Weights of a small GPT-style language model, trained from scratch on English Wikipedia.
Size: width 160, 5 heads of 32, MLP 640 GELU.
Training: 236M tokens, 7197 steps.
MLP neurons of a small language model. Each row is named by its layer, matrix (up: input weights; down: output weights) and neuron, and shows model dimensions 0-159. Each number is 500 + 50 x the weight over its row's rms, rounded and kept within 0 to 999. Numbers have three digits each.
After each neuron's rows, "fires on" lists the tokens most often at its 100 highest values on Wikipedia text that the model never trained on.

L4.up440:552459508612559468484504535486520486586474484572426504545474567553513524421514548490557541457538512491488507509491508551426434523475494508435475489461565472447461540479476546545447477542510439493513508625542529496542523422451493429509556392548544492470601522600529560555401597626409476470515510359409520563505529550503505471430435511448517555536437481504559534521483367533540605491426532490493454472562500496553493541460514511434383497511509554456472542498528467479490484475397546
L4.down440:567468565548479526518487447530481586499515522444554470392356518527506529477493573614491509466510473507448531491497401532437509510577465494554439519490572520513523530425535378510549425521491572442467532464555528552550503474512468615512500586499469535427450403477550510468506459511471409500494512568489447425489501511574558490523523546524516498499552472473500466464486485517397535351451466520542497493491472508407529485421608580544605433547485522452550525454459473479486506623411506
fires on: "ed", "ly", "f", "er", "ic", "ate"

L3.up197:505476447555482428479522429550530575496439466410479484569514412604545540397523538550617493606403510416556494408500571493539457388431583564464542512510545452584552502566438564485461452513490535563431509470549455509504545419469447505484530592495613428400383514475478568488531526457418563544501556467548512518438445480495429484529494470559509559483526530590447459447449462518496497574553515451488483457529530492480550532487498553466553481491543562491525556503466553476496518490516499
L3.down197:466531518483504496549547558489466465493546557444523456514551400497503514498467563505474552407501468486504484524472449535530436564502536579528473541469450463552523421502494540497511524546599522598552512490460384446520558463422516519478524500504442593457541432536473523520512502581544418529488490527482490503491577482459501581451370473444545455463424540441522570502522456484464567504413509453485571508464437540561398582481505382462490491518440627501379500549406515496527475588536651
fires on: "ot", "al", "'", "w", "el", " tw"

L3.up366:469489550549438495524520464532488478536504534536470477517462586547532501536565460556505616489396540504516523494470535583446450546482508506581462436456553549551485514545525496573516483556490417487547413518471524586481459513451559535462456366431581455392546446463541512545478468591467458493487487544452466513489441489587455618594617469422524501490559462543384500576573559491426468466543456470492447479512479466519593452491550488475511443524450589503400523459468484514581506493442411
L3.down366:564515593504523468550442577525580517434497509508500418456547485403437523534493434463530499620546615460491452479522455420455455469510417360499545512609634486474509517578579408510546498554484484473545453494491539576526483490502465503526510479465510477600471542495575391529497496487507493526481513514426445424512521426470420479425460508479597464501533523479472539572524506575559392450527473498439552574523500436501541507454465499573576516585516478538476474547393502476447512484523472
fires on: " in", ")", " / ", "or of", "ing"

L3.up354:533456494558560498447589471524486502537522522526507530476529569509462477536542511533559453478508513480601488471554584390452416543471476459536527471530560554635564518548572514638490482410539490399544451557509513513500495438450418400455508474497449614521463526489529506469444411503522502571542484467519500429494520465552523470494466472440554490527597476445552523527636364462494547564539501418502474419592565461488520519477456459511430536499487574456458486419496522458574501477565534
L3.down354:484503490480473544547418439555407503528568484580568489424522481527502581510570523434561443485447489621525497541560471495440416421517496558473584552499482497557412605537555493411438476421531511502560511428504486461513494476415483478447484425518511490503472465538526455471461462537469490493579591530621528548504523495435477460427485415552509579524496515516514547476595453602516414589506566404470460512569456553455505477448463390514468543515521452551444569557477461523553472441464442
fires on: " s", " un", " to s"

L3.up173:638487499573413535517554520522521448554479455462489438456514528498526460516506602456463420435534507493542524505485509442464444511438528503494488430522496497507500430447424567493551442597559562597415541543572532433447591564545552455522528514549539445523442583517439468511572499584495467402482508461417503411524442463421532411522479554494496445506574439532502490638608547493472554475558507522507506499513585460455491564539505521525542498402422502494524442408484455551471503433542510
L3.down173:516401532526505555537447520550472440536479399518516477444552480486488588443514514421541443563553520421494489467504505458525422489537493469395533542606493499432494528519559430447472592466494383542535457536417413522403514504487530459458419478480536472515478549533467517548565469492423353578405453508554515557534448466526482527444466503566546602451499479533501500512468539563580520515523548475433489494457555705502487528533521516553463475532579494474543557554533478494489535480560498
fires on: " | \"", " pi", " m", " l", " bl", " \"N"

L7.up537:569424576416553495401458461456478506509543469519520496544494570508524524510558455530527540467446440484478627478539460585483487509421430418497480522370493512492520531563405469565525416466521478480420436513504468491463417460457458618456534504545542543488487474569459547553464486501466546605418570511458519548447494562600537509526558532476530426548488535512481539476446535501552552533583506449499449509592486449462564471547503397533407610585445513554464460467516436545480506449478572
L7.down537:484494462547512469444482440574506511499530512571473493512519530477493581534561448633456570552527460463519438538429468507462530536580458559520447488548594475444531568540547499381458517496403526484525481471500429487462532546533418461465530558501521508578481496486508471470483412585473481487463493537438509519552543595516374524432540503545522476444417453451516558572516376460452547400472507532508525489515496701498508599504566522445512509520507593464491461407517531495476460471465422
fires on: " In", "–", "In", " –", "1"

L4.up548:540495434447513489452562544597508490518496440429503479574561499429560515519543507487556443514514462471482588460524528580444452531404551511423442461439598483477495503564502514404451419532503499528453355490525500575511442496535539537475623537522536475471490530603590509485558496505500554498491522517472487414483465376563457548571567552602501478535566494482599478518559523503524515548446450472552559470523462415556469511525460451613503549572489499426457526540467483369527455474491462
L4.down548:456496529588579513549521491480481520525469450548601423498708519527424436402560538423484488524441528462497555508482425368538538540485434403498589549465482476508531541482430518564546477553494531590500542492445604524495518549493500473453456417488446493508551436536432485566446367516448567489520525519461554470498583487494451373444506520425543496514540554560527579506411461520514488522471528418462450492449505521441514576454499460499469506481478491538492520504518496558532541555509495
fires on: " ", " code: ", ", "

L3.up635:527496517558506363535505521489543486523487544529450544449525589534602459474536557559531509475510563499460427530496500529522503480507503509379572459486621477455617487468451506469469432557380565585402482560487503428539545474426562546497443544393501546509535473505533519463550476401505511528491486397505488416476468500479369480494507442511526514504605475526535532497467495520499520506603456375471545552534623478528437528526488491486473553570527472405539472444498545482488507421562520
L3.down635:424538434412483501517511545489454521445609552440538593438571644473453538390485481534479411533497513492562510459451540533455482490519491572474506490516467511490504428415575428446561488532549471523529508584515573574568550556552437541441496513430438463452510500478556522494478473602457583572468535547506464505517525457509531503448514477506429421527442525455574420513511529494471511514488483529444430415335514473549486495564507573529393562518424460473438582534547513470504475521444542
fires on: "1", " B", " C", " N", " L"

L3.up153:526506490484587479484560524546482501456424527398463537478549449562453431534484545460459510481519533431521522626520458483388450478476453491597479450466490472513470533494489499488476523503445521519568481511466499481497538624452514508523519494445460533601443451450527561472666543563528493554535497412499495536477555400510505585506518545504589526549516589637405559515469550547398503500486512453420481460540523514465489483588519392554563438474535547476467398421450501542540520498542438
L3.down153:422492494568520495459505539582492526529503506493527537541533479435466493452494534552446490502533535488514563460445448560489470484432510523547455489433463542443512409477547503595477481541491471451489596468512442491438490441518487495411555537594419475585526549570550501525533416546525418432491434460511504485498503489553532503581526615545367498432506556573531428524492590477480462478451512467485484521364477733469437505504554541512516457443440438437533499495485510542519497434495416
fires on: " =", " f", " h", " South Kore", " b", ", United States"

L7.up197:539499447486538470541554451550555502486437539559391510478433478513460549500498495594666443466628497457559558505554502455452501521493479574433529507465491476536547461481499626518485492518430463583553526651414448409439412493529504518468578429505575461438513480546545449551481515512521428450509499445392566435470498507520470394548446474442525516471463473481529521482437463611507444560515453510493533510490517493494568506541562449589511566483476516537497540486473583520548534462508430
L7.down197:530572426477467384385498459520564545492536534529470437560535554524502500616514474557547531402523539499477552449444512508581418553524506514476622431485516491511525478456476481442528498538476497582543513527541455397479573525469468411476485546399491372505524498547573537495522484469461564604525584504515525450529496542547474478510472437517508562461412574566470451526494460498478528457523425514459470529603516360425557435415479452443495559467480509538560513594469512539547518510513447
fires on: " t", "ph", "qu", " requ", " ret", "u"

L7.up95:462556623498574488508533512525530475520459499493460487489580523525531481439558463536559485510431517535542531454663532484504498486473520518379483463464488573413479419515470563454456436507512458535483434509540577486628426409471501478504426451473518430466524553492492443484599439461491486538543457521500523518444396489503501542457446548547544526545467419534512501512425520617408433548496461418525545513533501457454530537547421477471470480466435501490636501486388581494515479481621481
L7.down95:454448457486504522540505480459449531459547496477574591546561454518436431531493473457502570461424512362445474502491472472456530452501461438498498504542460527515481536475550502537498476526535470538552509445523483436442489491543470454518477482493497504520371576469512478452495501507571481446495623600533688505604554500508605504613579439504429500436431530480471523488531536439477450576510515587500537508489460599544520474486464480559549367567613484429469539459474470502445568453498518
fires on: " ", "| "

L7.up547:509437536585507445443496567561555470458467607513505555522486565493505526390536629554525585518506525506593644510599510464475465414465503536531507470513545375510508517515472604454573473623544458499498536407491496483549481390515503486455533478510551443466539491489521521470450471541453480453450501527458545497469535507501485492525534437609475481455491508448634584426454527474533451516537530498388545408560468494542471528437518485458524446550448562459532525474414452494445469537478480
L7.down547:475444423484448550475527575500518442498586514449476522444454482413499505453526526417491495564550510456462468440438572542468523453477531450531473562410566527560573478537458624518537501465541487428524503508426551531462399493507517511511593426557472556538495438493496457509535577534405491479583480506460512546537574553441575495551444460468515540475497550374412535579478515416586487434474568462488555498390475347517501536572492518538492497559571570559469531531422469549511463461509492
fires on: "| ", "al", "h", "ot"

L7.up198:522515524535534498459488455475526426595516598492395478506550528499546508513505508573530497454456517460564512537490592493425581500388491467429504480476425444432450490563498443560548477472433574555459401492505503428565550527409436543536501465481501477481506491511434603500566510581478494439474513465496488490505450601529415498511516497482561465461493550466592531557443477602499536543567468450445385554604539478478529572448539547583517512529544525411487473356486488406520468443566501
L7.down198:487551546528526375519520485450495567545524504509474537604516611507311470470506569557538457472504511505419408442461535540536501429487395468455508538538465436514497624531516458482515554482466404433518458517489556469491532493570489515559500495527508454461590479449450534399522493500490520561484542539484497462459523514451499509574499566476490528512442541488536586456508618544439553461469473481448443509457529476427486469488512439488546529515500518490525517381487519516675379497547455
fires on: " B", "| ", " | B", "1", " in B", ", B"

L7.up85:495552520453587562508437457539502464463474502524508480528566450439436498539473517465439442409479498487476504501534521527532541506447469485456515421428532477563544587580453483462490366486522574481421454510474527503434515557515566478503564485454567372458497461563518545465470487568435540567492602493457384435568460474496523504573572563507498456528518469473517512514478465466495624505497481514369556502586480469384484442478618481521518457514589464411461544524569473534586453481530586
L7.down85:448560422501467532467552528441408480498486427516554457494574500556584538552542500579496424612508543529488537521507489426494450463517592528554543480587471587470411486433523547463502553463530536495449561457604461484523512454516538504528501518460457606609506493523453518553453518460505506444461402548547496505466512481486493416424482469502532421458471634458551522519514533548570392632538559470496467493474516478484511550568358451475469460493470432517518384481464543533443531489492434
fires on: " | ", "-", "; ", "% | ", "ir", " | L "

L4.up479:443475517466465461511489526466512520473553541473485498610423448476372585500517498463531538502394408450513532466480463493547411532427561422534574450486510472508479485583403470492514485472484584501482485462436474469416531473473512441455597564477580348451527530594468482521469527569486538435449519527520520490502470585523556483579490549574487452499461563592478553538595512601449485526520476501420500550541514478418592491563548543502511521540518497436516521510446555493458458432365542
L4.down479:472500547428481478499457470563452542509575418439498473546491573463501521403494462557581518478508568443475483474508418625555469515446589556506543490570418533503601518527550503456543480508491449468528446419496421449504524482403561513452415566513413490410467456553518478469574469541511557526547530494598428544459542582455545546486471493486526533585372478471554477447406526576454530497488453553521477472521484648478391496529528519539519558500458532416481525518467512486526494530451593
fires on: "ess", "st", "erb", "umb", "ot", "and"

L3.up87:451476495550500561472532555546480515516472460547510511615447457489504599522518469474443510602434517499489538498446563566434444444495492405549439497516510569472449470479470580521530515479533552451593498498450458515433390522503477429484516557418516483512492446579534471543527437618537467534481568478384489531436484603519522521552449522506515468595442532438494563503561548529399531513555496490468471404550620452419527593498463483580479491503434536492514531517544485558389426492468396
L3.down87:424502470437474520576521474483487501481472562525540425529500427504534465481561513481546463548454421409473555520560583463573447383489419497520527520532469438555551509511494499547418525505523514449500494559469539430449481509451501535524444435512587477546557407409495453528586501435531515403463413535540482377587514520472458586569485519542472635501556507463384538546416601483471545546484543468557506504503493531538607511572524395506520527510559545581473407515477509481529485542470468
fires on: "es", "s", "ues", "hes"

L4.up501:566421532439454563522584543558536525538466543467417545454471433555547451551568452498559448523541478438490508481534478441554500593436530457390474405504491540512576560558419530477565509468546531519523452465503541468497460519462563544468510466458518497496476380374527489498549586473385480486530441449558547485531455555472478470503484509496488490539530469634485486503423553507488590479568459515408547522502575504477479577549408446496538574471565591442475412442401463444531549495491479
L4.down501:466574503417457419519449533535452473553502424453525473480429473476430478548485494522530498390502568571484576500432467591561547383521551498454488536506475453522454479596413486539477485595506520470546490543461514454455525443517571440428539522466498495552589576531516428499503523541544439569525485419598464585519565421461476526436580564538480532504469506518440465541552556537518439509522546512473506482338492597554464536563458452526529508475484398443596446482479548552491448462459452
fires on: " an", " pro", " c", " and", " and c", " high"

L3.up229:569523490549499426398609448539510574518440543428504477503544483459587526461453521556487478525342502490499494534591460422495499530459526589413458475457538558495565572575449611543513517522512495546438384371479429496536465463519552564542488482475452408538459489484522659451529493527518467510483515487558508526436480458458495549524507506517520455502519576539516564487603415516452457510516468462506528535577530508427491506546446550431488623593503540464526494496496492461534531452498546
L3.down229:500528553488470525488537532591546492459468476546343554493616517444555505597538545413528444452516570602436532428486461496528511522479490503532423607570565492455449511548469510503501522516478491542432486495434508452553551503651518479500517487543569494507488474520472470424537504566485497477600510540515489486447597605407425504487453431469533518475422491473529529540515529524488506469524565381557555477306430420511536468491514457519493478456500453442433520541481490474497474506465493
fires on: " the", " an", "ant", " and"

L4.up386:506510472478431527390491482512544557585476508514478467515447503517411573433515526524623545561583452462599450403558566465477520493470534479503573523502563533553593524548469505563473514498477458561467571541407522443531421513412505512454440533524506535445464411523450474498488496430448454507480430515473627532526516470521516533432495417472548415529570433450497505573548563470499549519566475480525483473601571477600457528529455481513422508450463465449490448434389418502489540456601465
L4.down386:465575490494546509526549553581514451530450475539477518523556460502585421484520522523554434462447511507514563571520502491401457566562570500388423470499487461452520515454461402479504528456524500502463463413535531456516464519509358475524562490471491488547446567478572470500488469543478548525407428381496389503479423529497519481553570499524491504546442494638410471506469486520582478636526563583548615446471489516490588490477413479520500488510502470548525502419522620546491458467505479
fires on: "f", "im", " un", " inter", "s", "ed"

L7.up575:507424522486503457473506539559512482606567481434424462514517488495544464403618553543469467533412495405572487516489486493483592565433544501580535496504466521490445457514401532437536523497532591536423497469444440429546589464436564458542486533512452489525443395551412579510501496588480496441467505476499528499488421548519456559428482526492481525468528534455558441623573441545525520550568530487498450523571502480422518529413494466521468588607532580499484442522539495403488448407498503
L7.down575:468568374480449534594492468448504484500498540449595541552466533502562416425455514397492493477567482583475457523489552573467463395488565473510580435537578477488502449493524476503502469579491502483534519564457497563438390434487529509532527507581484464562588613457516479473562470415584498481531510486558479422490518483492474358564515493452457499441580539508439512535490590471478494518552498543457492587454612478543472404519431536527513604430545434456504477482503441450494523519497547
fires on: " S", "on", " Con", " arg", "s", "am"

L4.up27:526418527540561404528544494491533559508505422390444397545542496522426504471596461568525527410415487441472449445485590562485514477514516522495577419482512578500525587515426537487554499512510458513489456513401498439522428552489428586486451493590636530515487420625531480542523500513583514435484495515531574533509512498483392593456601491499518481488527467570554495495487537475460497504476454471394491491499466464522448546612588441453543430497472516496522502512458567516525495451540440
L4.down27:461467570533497524535474498503556509501450510479412462452505511418514505566399517502478535526522534502411500461583436504458472521454413476554373543569455450521507587477520480528516493649450509459561412509536524542592612552525415489560423508461480542499472571519528441496520489579381543487528469430509471545435508539504496473475563561407539512467573559479479516506486527444409463365445466568552567493501574536480453466504450507567563609475474479574504478546458544519543429513459472
fires on: "ang", " al", "ing", " to"

L4.up398:464532500522440561457527450556444556557460491476508616447483487529587462394504487531519536542560465492444510438456536516439535499421488460452547474463469486431617475576510560539515477530538553560545493453450539537444427517468540452526578588527525504462608479488507428461559515605506445477490567458407546442437441443592506408496553540532516546500561511498539452449527474506541524531599513501476627467539459465483421475454518410670535498522567507439437533522543468447481496470529482
L4.down398:426511544521641476499535486484590426535477467609551528464483483460607518428491529534502523600501511470453518400595409552550476481465397518579437495542390512440554417508491572618435547471476522557496555478376515524424511544548497447464513508514570367512506495463523527493494464553436533521523556571502430474568475530526532523489498441531479520499525438447492437487465545517545516469523508398523395509471549477466543546491491525505456512561462438435551538514504460582463479569427501
fires on: "ap", "est", "ut", "as", " ep", "ic"

L3.up188:448437443616469517529467538582618465552446458594528473439576495626411492508530488552465481487447517500454553641497551496521504452434525480508483449524517534485481524452428521579502479498517598431495534553447517507516507525531479513436393471510576426502440433501514451501528488546504458590529505497542411559427474494477425574567532467517542448511519513612489442538485456619437478477513500402464532529523487477447504400466541506537473486493467477533481405451575553635487521454475498
L3.down188:533530408573577604493495548468577521497490515475376582477536529499538509469441538602465566512513552465484571445400496429449450550517543499510488576440438463494564471581468410560623516526510465457507470481562527524493470537424501523472536491499383552524558561471507453459507566506488424464471411454422429494529430520470535555525510552553589508529455538497464549535563465499519523433476499495498439477362574488511490410525456520461452554444507493488655477519479550479414490490531520
fires on: "2", "| Year", " |", " |  |", "==S"

L7.up102:563444422511615524500533507467639531522549562519494489531477456473528511522531541542496459508468493459436522530423552491420587431493461535568494526550530521605543518553423515520536517484468512649438503428476500484538471534414480535484476546549513449456551475526439540509438579559462392403485531486385515503512453468440563484562438405509574477439521426496515475513531433530578535536567528437500552528521519488518569429557576555541515526556562469415473515480439490402482588439558512
L7.down102:441562487410503465488424515538564519529452484504412481415525506528541450513538462513486512483521455439567650573433513535561477472555567589453482393483520519571481430409488496456481452534545553549397465645501544428516563448473539575547527508534480486472421544419526471522499536553499579520540538517539465557470470519442485469568507533439411392452460570531410515485572513548496499560513506490460477555490617449511557445439448563434455523489476452418478491531468476528532538499460576
fires on: "y", "ure", " sh", "%", " size", "end"

L4.up173:516539547528501505479445514507543588528508512529492524497420555484434451630537651464497563458491488484516507602587448452467393439486529498484575500463509486461471502511475549563451468572511503376482506477543549501419539471458520454417533461491474451470562520585540507459431505501471468494486570366399612470463482413577527464496594476567466442566607489569533537515556502471379508488527514495488580449559538460507521496443546437506482474467498574432534547461568460479514440498492482
L4.down173:448442507536486488509612585477421447482560530514469531431451465585411479514426530472461493469533515579490483505442489570537534555499515499478534386489447470456506554476498475491503543499522513487466488494564452498549497493428611482554478488443482544450534483435469522488584434540572377566464489595479457536466493510518510545529565507443489443482471483564545529513582503544407543347499448443505474554393645664489434509490461511494558504456555511546498399518531515549486464436541499
fires on: "ic", "ist", "ian"

L3.up387:502443565469520446519498513581495589489523510572474475542476441496476592459564479538445589442512498517437513500515592527455454529496488464443463420433505525553592552521590467632572498506503417550491401580528534515464470480470461531505463510500466482554545478461618486436573385543473577539476536458503576569457388585603477442545512567498502454537480469514504494504476416434470533510471486472426442488546543475480485533391508517483534464562378514417536492496509590498421496478564464
L3.down387:450500560543533458497471535541433477402494528511497489549536469468494468505442574561505469502599522457517566527529550456509505535495419480563574445442494517525528519546518597505417555452485492479537478554504530452529520537411536538477493450497482529563419498581444414502515524426394477470438477523586565379597470491444468423428404551550525416595482555539536537541485543424526542414550523528602562529558465486520533467603561481400445497481477498499450484595525475367454517517502500
fires on: "1", " at", "p", "ter", "re"

L4.up37:430479477541552490491495451490502528474494520476418595502491516581438461562488454579534442551436487349543468492550491386491511444506463508404512473575514468441502470547490575439519476494479569486549517486577426478429507535535435514455517484471614553520441495456586587486575523497511444438518504456500523636458508477498444550557497511602479488496471545474434489566459440555455412529446545450517452509476538487371573471404628499514523522507479524390545492442470537572547502524525513
L4.down37:355553389574535445420553465465438514442487488467470454481552566454494566484444494473415556477484507539484475411428493380530520507553477441542470408477424493519445514530408553518616561495567485488547518481500500484467578491534525484526522500535554470466434487483512569452490460468566471512556464450506467491534532607579550608518506562522481480517473586404514443530492458556441559492477527433538518542412497520446492536585607545524472593465546420525519440543564466472578453461542501
fires on: " b", " B", " | B", "; B", " list", " | W"

L3.up459:516512511527541460504604532497478599492524501575481404481394615516500544508464467490541435443392523448492531582521518441518401445507523452500468456457536500460495474550464468546446457579479533448520519498475519532395493470469586502570430454496525521517583502569493478472507439531550434520514523532415661434509574512403416463527558477458515458554494494582431564471575570502487474507501499521482453557542536472470558536450550397516456537565443529495391496475554585425568529525447462
L3.down459:487449613500499581506518468502509449535569570515533549544467531457477612503464493484419559440465536486480493447452514558604487498438485472546375552435456451433517406455514489501609526459525416499450475485569482474537470457512439479522549546510613464538550440517412532545551445533548532535493546511504537558504401529503439495543491527534605457504405501457429529445452467491545458486474588459536453443398442559463425549532548557481549565453544467647482522492455495474546554544501437
fires on: "ed", "ational", "ten", " national", "ional", "ied"

L3.up53:536389565393516486500577518576528591512444445435557539533549483432546504454521475571471437464520466472527517525523571430440517516492484460563421480522554517437556483518485510570461424439476531526563492529514511485505482586512434508453598493545505482474397514519465580552604473520538526449486521441598466366522456545504533401527546565514485445478563513394461507632419484461414514492620460427499448429525504502499502547477493551480539531540491478557527492497484420499511555457478393
L3.down53:465577417486549488504440488447421480532567543553575515488487447466517493515502451424509531465471502537521574452536485480532474458544444571432476502497489426537471505514599430476511644471522508578486499523570528585448484494507488506524488483464362513505523602548488442495524551492493509529458469431459403546497474504570463487458516473513516441471506560554471525596484493559522560450442555513541442480313584456514520484530431362498402508441491525481521490634524412526573521535550532
fires on: ") |", ") | ", "|---|---|", " | J", " | W ", " | L "

L4.up162:492469494494551567434566430535571505475455528514588586453487431485497469585515522553564471524424452419534513493480590488559443412515551572416535494509514512528485460513474640469395509450515458594465390530487518452555505472473459613481535485460622545418453483511500450488505510581426498477553553458530462463472566457505418511469574473517514494585566442457569513515436541520486511599541495365500526521512463487583490491494540515515411455435538502533457473498458571504569513481525408
L4.down162:584501478517477501487500477527537434551506569542381547524505523565493407568448498575458619557480521449556437528476549626523519518463451423441511474502479431472487491433564570547549495443554546478485526500587509484407466439503431581457590451544448525477515567463482560455435506463471499497533571503465407492515439491528465432393528529450439499488563487582471352513553525583521553485558456437530485509586554524421460464501539477540544506462508508486507534514544473443513487447358542
fires on: " w", "qu", "o"

L4.up393:577493506526502471499530479486538592459533526570548557550430497472570523434465556411460467530542495489455470479433490527415542514484532511497463417452473486611507422505467501541528416590464592549440467471490591466466503445473456522506526494514469445479475468527461571547420553522470364478450466413521517518487417460565511386491535474516531481544553478412548508526483506563530489476569464525486483492575564544418528550547627505639528556459436477507409525398476497475529419406525429
L4.down393:498530502480490503503536509535497489517450556515463503516502507512500468504506501508473523487514513505537493500494485474486487447482538442497447490510493539552539515507459542519527533564475507507548490472527503486401527485474513615474489484506502507487521490505474492495441486463456551408491451473480454530457477523502471512507472483481498412471552491466482507519489536531427472473501500521490527460485512999527471497492517503489551490515457470473472494513512464514539512482516491
fires on: "\n\n", " town", " building", "way"

L3.up11:463535531481593497502579545568490517411455518399469574516542488432527485509584538520444508501461464454521473464484476482494457547491530483508473418498454530478512484493416594495504482553479567474600542455518435519470515572551510558438608457538481421611466478539498494525611486580451518453472471385552446446444509512457536522496512570580522439554570567565493538604564539614435495496450443452493531564494429462451528456540498495584533474518540512496476411489494563435508355442525437
L3.down11:544444670536546508424488391528457548476380577469529502476578594411445456435559423511490457535525610505483472446509500478420410596538436554550448544496487531449508405425540482513495519500530536526456545532471400497529455481478455586512475503503566511414533478521573506518558476427493569476457472502587486477499491493532466432458509493435468527446464422443510519457481493540447418406514510535498509559402534579519598474531583527526495431483506521543512537573524542541527501504549544
fires on: ",", ", ", "/", " | March ", " "

L3.up50:448587449558566488465627481470528542531468473585539532485515528483502497475559506541582586524605500478484518476528521399528467456492530521516468468462440589528556517491465599525477473544451488509539503537428506448548559482475533520486561337462457468485445357526436570556527531502473523465524465492496504424468530505436421517598557390386510492463493515498544539509616509503494466541508503457590535435504474461474503534559493430469520636468485523452426468459496477538511442425423578
L3.down50:499526402527449413530437581529494560506501387555552513443681539427487554497513576492534500497477537515501506526531519562479517518511475481495469593524519383527470514502477427545536527441526481449394527498485504447591491641500544440472437504466508529503464485518541439425473529482471468552467470553534420462540558451573540507415600479424502493467462420443494477558525446447437518543413516540492517553524529657474475488491474405430488518506468472514553545573506509538468598537455493
fires on: ", ", " |", " f", " pl"

L7.up94:507406479518522490451500506525585504453586511452515436608495458502495498541556459513568440450519440459493505467496536475530443572494514440465556483458518550505482456485507504556456574482498602535459447522425409513500439489378552633463518534483526440452494490543469586499523501478453598492496476435495500527405515566534559412531563565492575414439491536509532469461583497529516506518532525473434610442538565512469513411599491427545570489591390577412527557426451472498445472511479557
L7.down94:553444585539484524484462499579489504590472388586384515517575577631520544501527462543456476520529563438525503505508532440546456540528397563474496472500569465457530478493494448483534572505575485406438491524481400461564468494472476490441474510411455492531493560477453396399583536482571475478534504520530536445452531511512464551458522579545449445476388525493469529527499449555446516454562472568548576559466495315520457517524523505426541506517497466436527504443539467510466536544563467
fires on: " exp", " Comp", "p", "omp", "re", " Att"

L3.up309:526490496565508495486499481496510513563484448514542467558537481558419610449461479521527461504502469416527527462485502536487459507486484476539460466513554547510502470552421488534479455494424527493504572501493623386579491561477544515477530486512557457519506448554521468422534533559442459442496500433565419486544564507589549407574526545547524460536532486591490498535636531529458550456561494460469539495537515484370395490571487437555585485398525560464406396483513555464403442357520519
L3.down309:519460496562533491484481525473487458432452448483590436526702582445561535451516472500476425495459505530526442479487426568514475576461463506597489541469514484447517380523499527480526547454569512527458489439518449408462422617494524565460490539523477495490553515542547460496486541456520529533487526522488396572502615372551441469456535532495506511495511588588465553468536519444567445364472462539426491467530500622536494411487527485545506516546521549517487517427487481485447445456469485
fires on: " |", "i |"

L4.up502:449415551442477509535445438524541576540414598546519489438521427537502466386458499456567497521501470412517494431520458429518505577382552559525543470499524489536487536518451535485508497477492517480478552552597451537418474505471473507453469456547529516455476535477558619487557515564412503414476519504428517528501527401550488496499544444597529475556541417475441488421569505483458477574458599440515616446523428458550535517584482471529524484579529498476536564508462542393575504538472603
L4.down502:413540485493453415538489451492395457532461504538575467475533519400576487485503431496442524527463584533485571592454506530468466421460494542540584542452384495525451434458507515461468512565580484390558559516434502542537530592622504552498491509536415496550472482573565453536557474474575555520547426600483500545543476438536505576496484513490493585497518511442520374506484528449473530539418483469437470489476382458502497408441534466558489462531420454587473504567475486524519485549469541
fires on: "ak", "ack", "P", "ic", "ric", "ap"

L3.up324:501457564490587465533476410542522498545488481372483551555495568475448462556537474545479475413515507436554464468533542559451428429507521498492484486498552431511539484432384518440489404543419573573495461468591549442494590606457449489540508536472546488508428485592443501600606524407530519514466532520507486507523548516610445530530453552483493428469507490546481540604470529574435531525532520474448501450504499514502460457473621517493486488449513601404527498453381445513508464524463446
L3.down324:490468394531523542452524501485502482504504520607467480459543564521545524523489553414536482447489466494503474572432472421407542542472361590471490542450442526519520507627571408467380529527535542546435598480531559548486495475564562509447548500502410411502607510543517548444493494525534485528488467443440603531482482525503564462507452513429429540522577487394478409424574482439531548435443541452518532500427569519505463574469475485480497445476414496544534509571465468488553462484518556
fires on: " b", " (born ", ", b", ", B", " | B", " and B"

L7.up144:553434486495479587505480504578468524575459485479499483518511491529423452468513572461483534449508519394478534532413554429467380508454586496532537431439558606566487550526545564543521460471473512547464444583524507489559547427482558405496588530533474543502442512497494562518508464519512402512514554390399527395483503512560528434465444499434486487563590490600520580524574479585498488525536612377423483475496506482440483502443493479546496470502490465474573420439538510483513469471592543
L7.down144:571509543451529673506430532589510507423480481487522534501471445496511472455465523424504510505443450493493410471465621507574460484428513444544531490521481576401414536555516514534487494485545504521508597535603442504472570474428570421494469490589509471497447524442406453519404478518486426577536535480512461482502511540445445473524412451469546533471516630427526489470492432544510518588530574544504398507514635449426510457527498520525556551478460487521449418569514499498482521538467513
fires on: " s", ", s", " to s", " and s", " the s"